Part of a small language model's weights: vocabulary 8192.
MLP neurons of a small language model. Each row is named by its layer, matrix (down: output weights) and neuron, and shows model dimensions 48-111. Each number is 200 + 40 x the weight over its row's rms, rounded and kept within 0 to 999. A neuron's up and down rows have the sign that makes its largest values positive.
A block is one neuron, or neurons of one layer that tend to fire together. After each block is what it responds to, as a language model described it from the Wikipedia text at the highest values.

L13.down302,227,169,289,237,220,194,254,250,190,204,135,210,198,201,261,164,194,238,192,202,265,165,195,241,159,143,227,232,213,268,186,210,205,110,216,160,257,176,143,234,282,239,228,152,187,144,216,187,186,264,213,209,253,162,192,249,182,183,166,239,168,235,179,247
L13.down349,177,195,317,206,199,276,241,145,185,194,161,245,205,229,223,171,164,234,228,196,218,187,178,180,163,141,235,198,143,246,244,221,240,200,201,307,247,221,147,216,204,153,188,194,274,161,183,269,229,226,95,213,173,221,253,129,251,196,237,202,142,151,191,189
L13.down406,208,212,100,201,233,185,178,157,163,271,273,154,209,264,189,269,175,162,196,149,262,223,203,133,177,139,168,272,235,268,231,190,158,94,280,256,229,251,202,221,209,217,163,178,144,225,184,185,212,223,125,145,160,198,258,208,225,193,265,202,215,137,227,193
L13.down421,263,144,170,246,170,156,185,207,228,190,139,259,206,169,199,183,236,257,170,214,206,211,196,199,265,233,191,122,193,241,188,168,197,132,272,158,205,225,136,177,222,268,186,139,209,158,219,185,106,199,134,226,178,143,160,253,229,256,250,217,295,159,274,167
Responds to: Digits inside years

L12.down8,147,157,193,258,210,164,225,165,172,263,153,220,240,252,258,177,190,177,137,258,224,135,118,161,92,297,226,238,222,179,158,158,142,276,220,211,259,240,244,210,218,204,194,201,176,165,218,203,205,153,96,161,233,299,222,198,219,177,196,185,250,175,234,230
L12.down40,204,224,254,240,211,162,185,99,137,184,201,161,196,196,229,167,226,208,250,200,167,243,235,223,131,226,251,229,202,177,194,263,241,188,271,131,197,200,221,249,236,178,227,99,207,141,201,235,115,220,226,152,259,281,211,280,188,169,191,213,105,212,263,218
L12.down87,226,197,230,186,138,223,241,228,193,256,130,114,183,238,129,279,213,246,278,193,246,227,220,143,173,172,258,281,224,189,254,224,185,216,193,178,174,166,172,230,154,184,162,277,184,172,96,221,195,180,42,245,182,198,256,124,182,159,192,254,229,180,96,199
L12.down89,222,228,244,172,224,154,171,164,177,177,153,215,162,218,190,190,209,165,162,150,249,257,255,206,194,217,237,217,196,203,220,203,222,196,153,155,117,207,212,201,245,213,212,270,230,201,192,158,121,214,265,114,134,111,232,164,180,210,154,130,232,240,165,306
L12.down123,283,269,217,175,193,201,231,238,251,122,273,154,243,169,220,254,281,313,181,196,212,180,164,197,185,193,206,201,170,242,226,233,256,141,179,266,233,187,245,180,194,183,257,194,188,199,235,174,223,225,244,223,188,207,264,223,254,220,140,157,203,259,174,202
L12.down145,200,145,196,239,224,154,193,195,151,199,303,268,196,198,154,204,217,222,231,205,199,202,125,189,233,174,248,182,266,188,233,264,217,202,183,158,166,121,195,177,274,254,167,238,207,113,262,223,261,177,210,180,135,156,180,108,185,268,165,178,170,179,228,147
L12.down163,155,187,256,203,156,200,230,182,294,184,215,193,198,185,173,271,262,215,178,197,169,119,286,293,162,131,152,207,195,149,199,174,216,299,236,225,334,163,130,202,265,229,203,194,245,208,232,180,252,164,168,197,167,219,232,171,187,155,154,256,244,177,209,210
L12.down222,227,232,115,219,195,164,223,162,208,264,223,244,126,153,232,154,204,223,156,292,229,169,201,198,174,217,222,171,216,212,146,219,168,233,190,134,234,205,161,211,257,211,245,216,185,182,243,173,183,235,187,163,145,167,208,234,170,189,180,226,189,209,179,245
L12.down232,209,245,170,165,141,223,176,215,181,191,184,146,202,171,168,226,175,193,283,160,232,119,257,247,208,218,120,130,228,207,194,138,245,198,248,175,222,144,254,203,179,208,125,150,214,199,147,206,296,132,230,117,199,247,179,193,241,196,171,190,253,203,118,214
L12.down237,103,186,253,197,169,183,241,160,133,216,201,268,206,227,228,154,147,251,149,177,151,179,237,167,205,203,251,164,141,193,208,165,208,161,224,193,198,213,206,193,214,186,226,219,253,195,221,272,252,178,243,204,206,151,130,175,132,187,163,168,199,148,214,185
L12.down283,183,134,252,229,207,179,316,118,174,207,169,170,157,192,211,175,205,204,258,242,238,217,136,195,223,193,183,185,157,228,224,237,226,206,157,180,225,122,212,172,107,194,180,233,267,247,220,146,223,209,164,174,114,223,192,172,136,253,183,219,167,173,173,195
L12.down296,228,157,131,254,205,238,224,212,126,215,167,123,172,194,191,201,164,325,192,246,179,210,155,157,233,243,178,172,127,177,167,142,284,167,252,170,171,194,152,210,200,219,179,203,179,173,251,143,248,197,106,243,133,181,221,241,253,162,223,230,152,135,152,160
L12.down297,188,190,197,210,153,231,208,162,121,186,203,233,228,222,222,167,183,191,183,278,159,164,208,196,230,167,158,266,182,272,223,179,240,106,227,151,275,183,208,219,204,203,162,208,116,194,133,223,222,207,153,250,140,204,224,161,257,104,166,196,236,254,130,234
L12.down346,206,230,224,179,170,309,245,155,186,206,197,213,291,138,196,231,174,240,123,176,129,223,163,203,195,241,257,222,191,292,188,108,218,169,185,254,199,203,214,180,155,232,285,172,170,128,246,151,226,260,210,213,226,153,202,245,166,259,198,137,140,267,184,221
L12.down362,187,237,196,225,214,173,223,162,216,223,226,221,245,148,274,187,188,243,150,206,119,176,193,187,188,186,201,236,211,158,131,218,271,272,248,127,300,149,228,283,276,165,241,225,226,211,252,231,265,261,163,218,173,264,258,243,174,175,222,192,162,149,216,213
L12.down394,276,232,216,184,220,171,239,174,138,194,234,197,246,196,187,267,255,259,205,179,229,178,215,213,151,163,252,182,283,235,228,86,219,197,213,163,198,199,259,326,172,239,152,213,198,146,198,246,184,210,243,116,167,203,246,166,263,214,160,232,220,209,156,199
Responds to: Numeric zeros and ranges

L13.down296,143,228,221,208,208,265,231,174,157,205,230,219,169,217,140,129,189,252,257,244,112,264,169,214,190,210,214,230,178,244,252,199,192,162,183,201,234,173,242,219,147,192,157,184,282,192,262,243,134,191,326,197,262,181,215,120,179,181,132,234,207,203,201,200
L13.down299,222,165,216,115,183,228,234,207,218,166,295,244,183,138,219,170,226,254,168,206,162,225,192,195,266,181,224,154,218,264,209,190,175,151,211,184,195,226,202,179,212,197,179,208,151,156,238,186,303,188,317,162,193,204,186,229,207,236,176,164,200,184,272,243
L13.down388,178,208,203,259,309,169,211,133,264,123,228,282,171,138,122,203,234,122,232,220,188,231,272,250,186,187,191,207,194,184,143,218,190,235,168,172,218,138,273,198,182,247,217,208,207,199,248,228,175,157,288,155,234,198,221,149,154,166,161,204,197,251,245,143
L13.down415,181,148,130,212,137,267,222,205,206,166,202,215,241,201,160,168,203,173,169,159,175,167,254,160,115,253,229,214,301,252,249,175,189,154,188,264,205,181,154,133,175,258,224,192,190,190,173,209,221,334,232,163,117,231,202,139,142,167,183,238,202,135,227,161
Responds to: Word-start fragment after brackets

L16.down210,220,252,256,185,194,235,211,173,164,195,256,165,190,200,268,149,224,222,167,183,178,207,70,208,146,184,245,192,157,224,160,149,242,246,281,181,208,197,133,180,237,195,241,227,187,247,256,215,232,247,263,170,163,158,218,181,175,129,199,203,191,196,246,191
Responds to: Year decade digit

L12.down9,204,262,183,220,212,183,190,241,174,241,219,263,211,134,164,223,193,139,184,227,203,234,216,222,250,235,173,218,229,157,173,220,194,216,275,201,183,149,199,311,320,220,211,233,213,199,183,201,172,166,141,187,192,161,252,167,204,118,175,150,172,230,202,241
L12.down28,258,210,217,166,186,161,260,197,218,190,168,221,251,175,233,193,154,259,267,184,115,128,234,229,151,258,224,170,175,204,251,172,222,196,275,209,237,166,188,219,239,207,183,214,222,199,150,219,176,171,220,195,193,271,126,216,210,177,205,244,192,250,196,232
L12.down29,177,201,222,209,184,145,219,243,194,129,256,229,143,193,206,218,164,51,234,214,186,213,211,253,128,166,225,175,177,158,219,188,167,129,280,139,171,145,231,259,234,203,209,222,169,179,197,115,184,209,187,215,181,206,197,119,162,229,218,177,243,258,159,195
L12.down46,212,196,224,200,176,187,200,152,238,168,165,165,207,236,205,165,177,200,188,251,284,183,324,203,191,225,221,251,209,114,222,199,212,179,191,170,248,225,163,240,208,165,196,148,191,208,145,248,217,174,197,186,220,188,192,192,187,144,173,184,237,226,260,159
L12.down65,172,177,215,183,203,161,250,125,264,301,174,202,230,293,214,226,162,242,187,155,162,202,84,251,199,199,252,126,176,182,302,166,207,150,155,184,208,118,204,243,170,198,205,151,193,220,178,165,209,158,184,188,114,209,283,247,222,218,241,168,176,195,213,185
L12.down109,268,214,154,240,233,133,289,282,137,39,185,264,229,121,233,273,244,245,242,164,224,245,182,269,216,212,209,272,254,194,187,168,174,166,298,211,231,214,217,134,162,199,125,216,167,182,217,242,256,174,202,177,203,155,192,214,183,165,202,227,145,243,184,137
L12.down238,197,234,207,232,198,180,173,157,130,208,221,186,164,203,240,212,264,279,202,206,178,194,70,174,127,257,197,182,150,205,182,172,228,186,151,265,166,183,170,167,163,149,179,212,179,227,235,185,231,133,251,246,222,219,236,247,213,227,222,241,181,219,204,147
L12.down267,213,173,202,164,251,206,171,202,272,232,241,168,142,183,178,213,180,302,230,150,246,182,163,230,186,232,252,236,278,208,180,188,235,220,218,185,202,236,253,177,129,151,194,193,157,258,113,203,198,214,336,181,278,217,196,282,255,222,223,152,174,208,228,238
L12.down279,204,252,182,186,101,106,185,218,165,218,196,181,158,152,235,243,213,259,183,217,189,211,202,267,145,159,244,172,122,181,219,240,272,178,272,219,173,174,183,190,127,102,211,216,216,242,179,159,188,186,98,247,171,194,197,202,210,173,152,195,219,136,179,213
L12.down284,201,163,258,206,130,209,262,180,181,164,195,208,161,210,260,194,199,219,205,211,262,152,230,193,169,194,188,293,258,210,191,194,133,177,227,176,247,239,133,198,202,160,225,164,169,200,201,239,177,196,159,281,171,182,247,208,215,195,287,233,185,167,198,206
L12.down304,189,164,150,250,195,231,180,230,181,224,200,236,182,177,215,183,208,250,212,132,184,201,225,179,158,132,249,206,298,235,222,214,231,175,175,257,211,173,215,280,234,215,184,308,254,265,139,155,247,184,137,244,172,183,186,222,158,188,254,230,204,174,252,196
L12.down326,247,235,166,180,184,130,179,146,181,142,152,162,245,179,196,185,215,215,258,185,151,217,139,300,203,203,190,232,229,161,155,188,163,196,155,148,173,225,194,249,172,155,214,140,178,231,239,167,202,168,92,245,164,156,240,204,183,156,252,191,184,224,161,148
L12.down396,230,175,169,181,197,254,174,292,258,242,254,248,241,154,224,147,253,306,230,183,189,206,195,183,168,142,138,189,184,229,257,161,175,204,133,194,185,203,236,241,161,210,161,172,125,256,198,174,217,181,46,172,182,203,188,202,219,143,178,223,156,194,237,176
L12.down398,246,253,168,165,230,238,253,204,213,199,245,233,209,123,218,260,142,203,164,173,196,242,179,201,177,268,232,243,219,158,215,187,142,191,241,238,195,180,169,193,249,163,184,227,157,138,271,135,261,184,295,176,178,183,171,226,165,150,183,240,225,170,253,212
L12.down407,257,268,186,61,231,211,247,186,210,256,236,233,215,194,177,97,201,244,274,176,187,211,196,210,254,173,228,214,222,156,153,199,243,127,178,208,160,178,233,120,244,233,163,194,264,176,154,144,162,155,208,265,187,169,223,204,214,227,221,142,205,188,191,148
L12.down423,248,187,252,150,217,157,133,218,270,206,233,227,178,146,198,237,191,255,137,181,262,146,180,217,194,217,202,201,182,174,228,183,211,149,252,204,211,230,201,190,197,246,204,155,201,207,192,210,179,218,52,238,213,183,223,273,251,214,218,191,197,177,174,177
Responds to: Year decade digit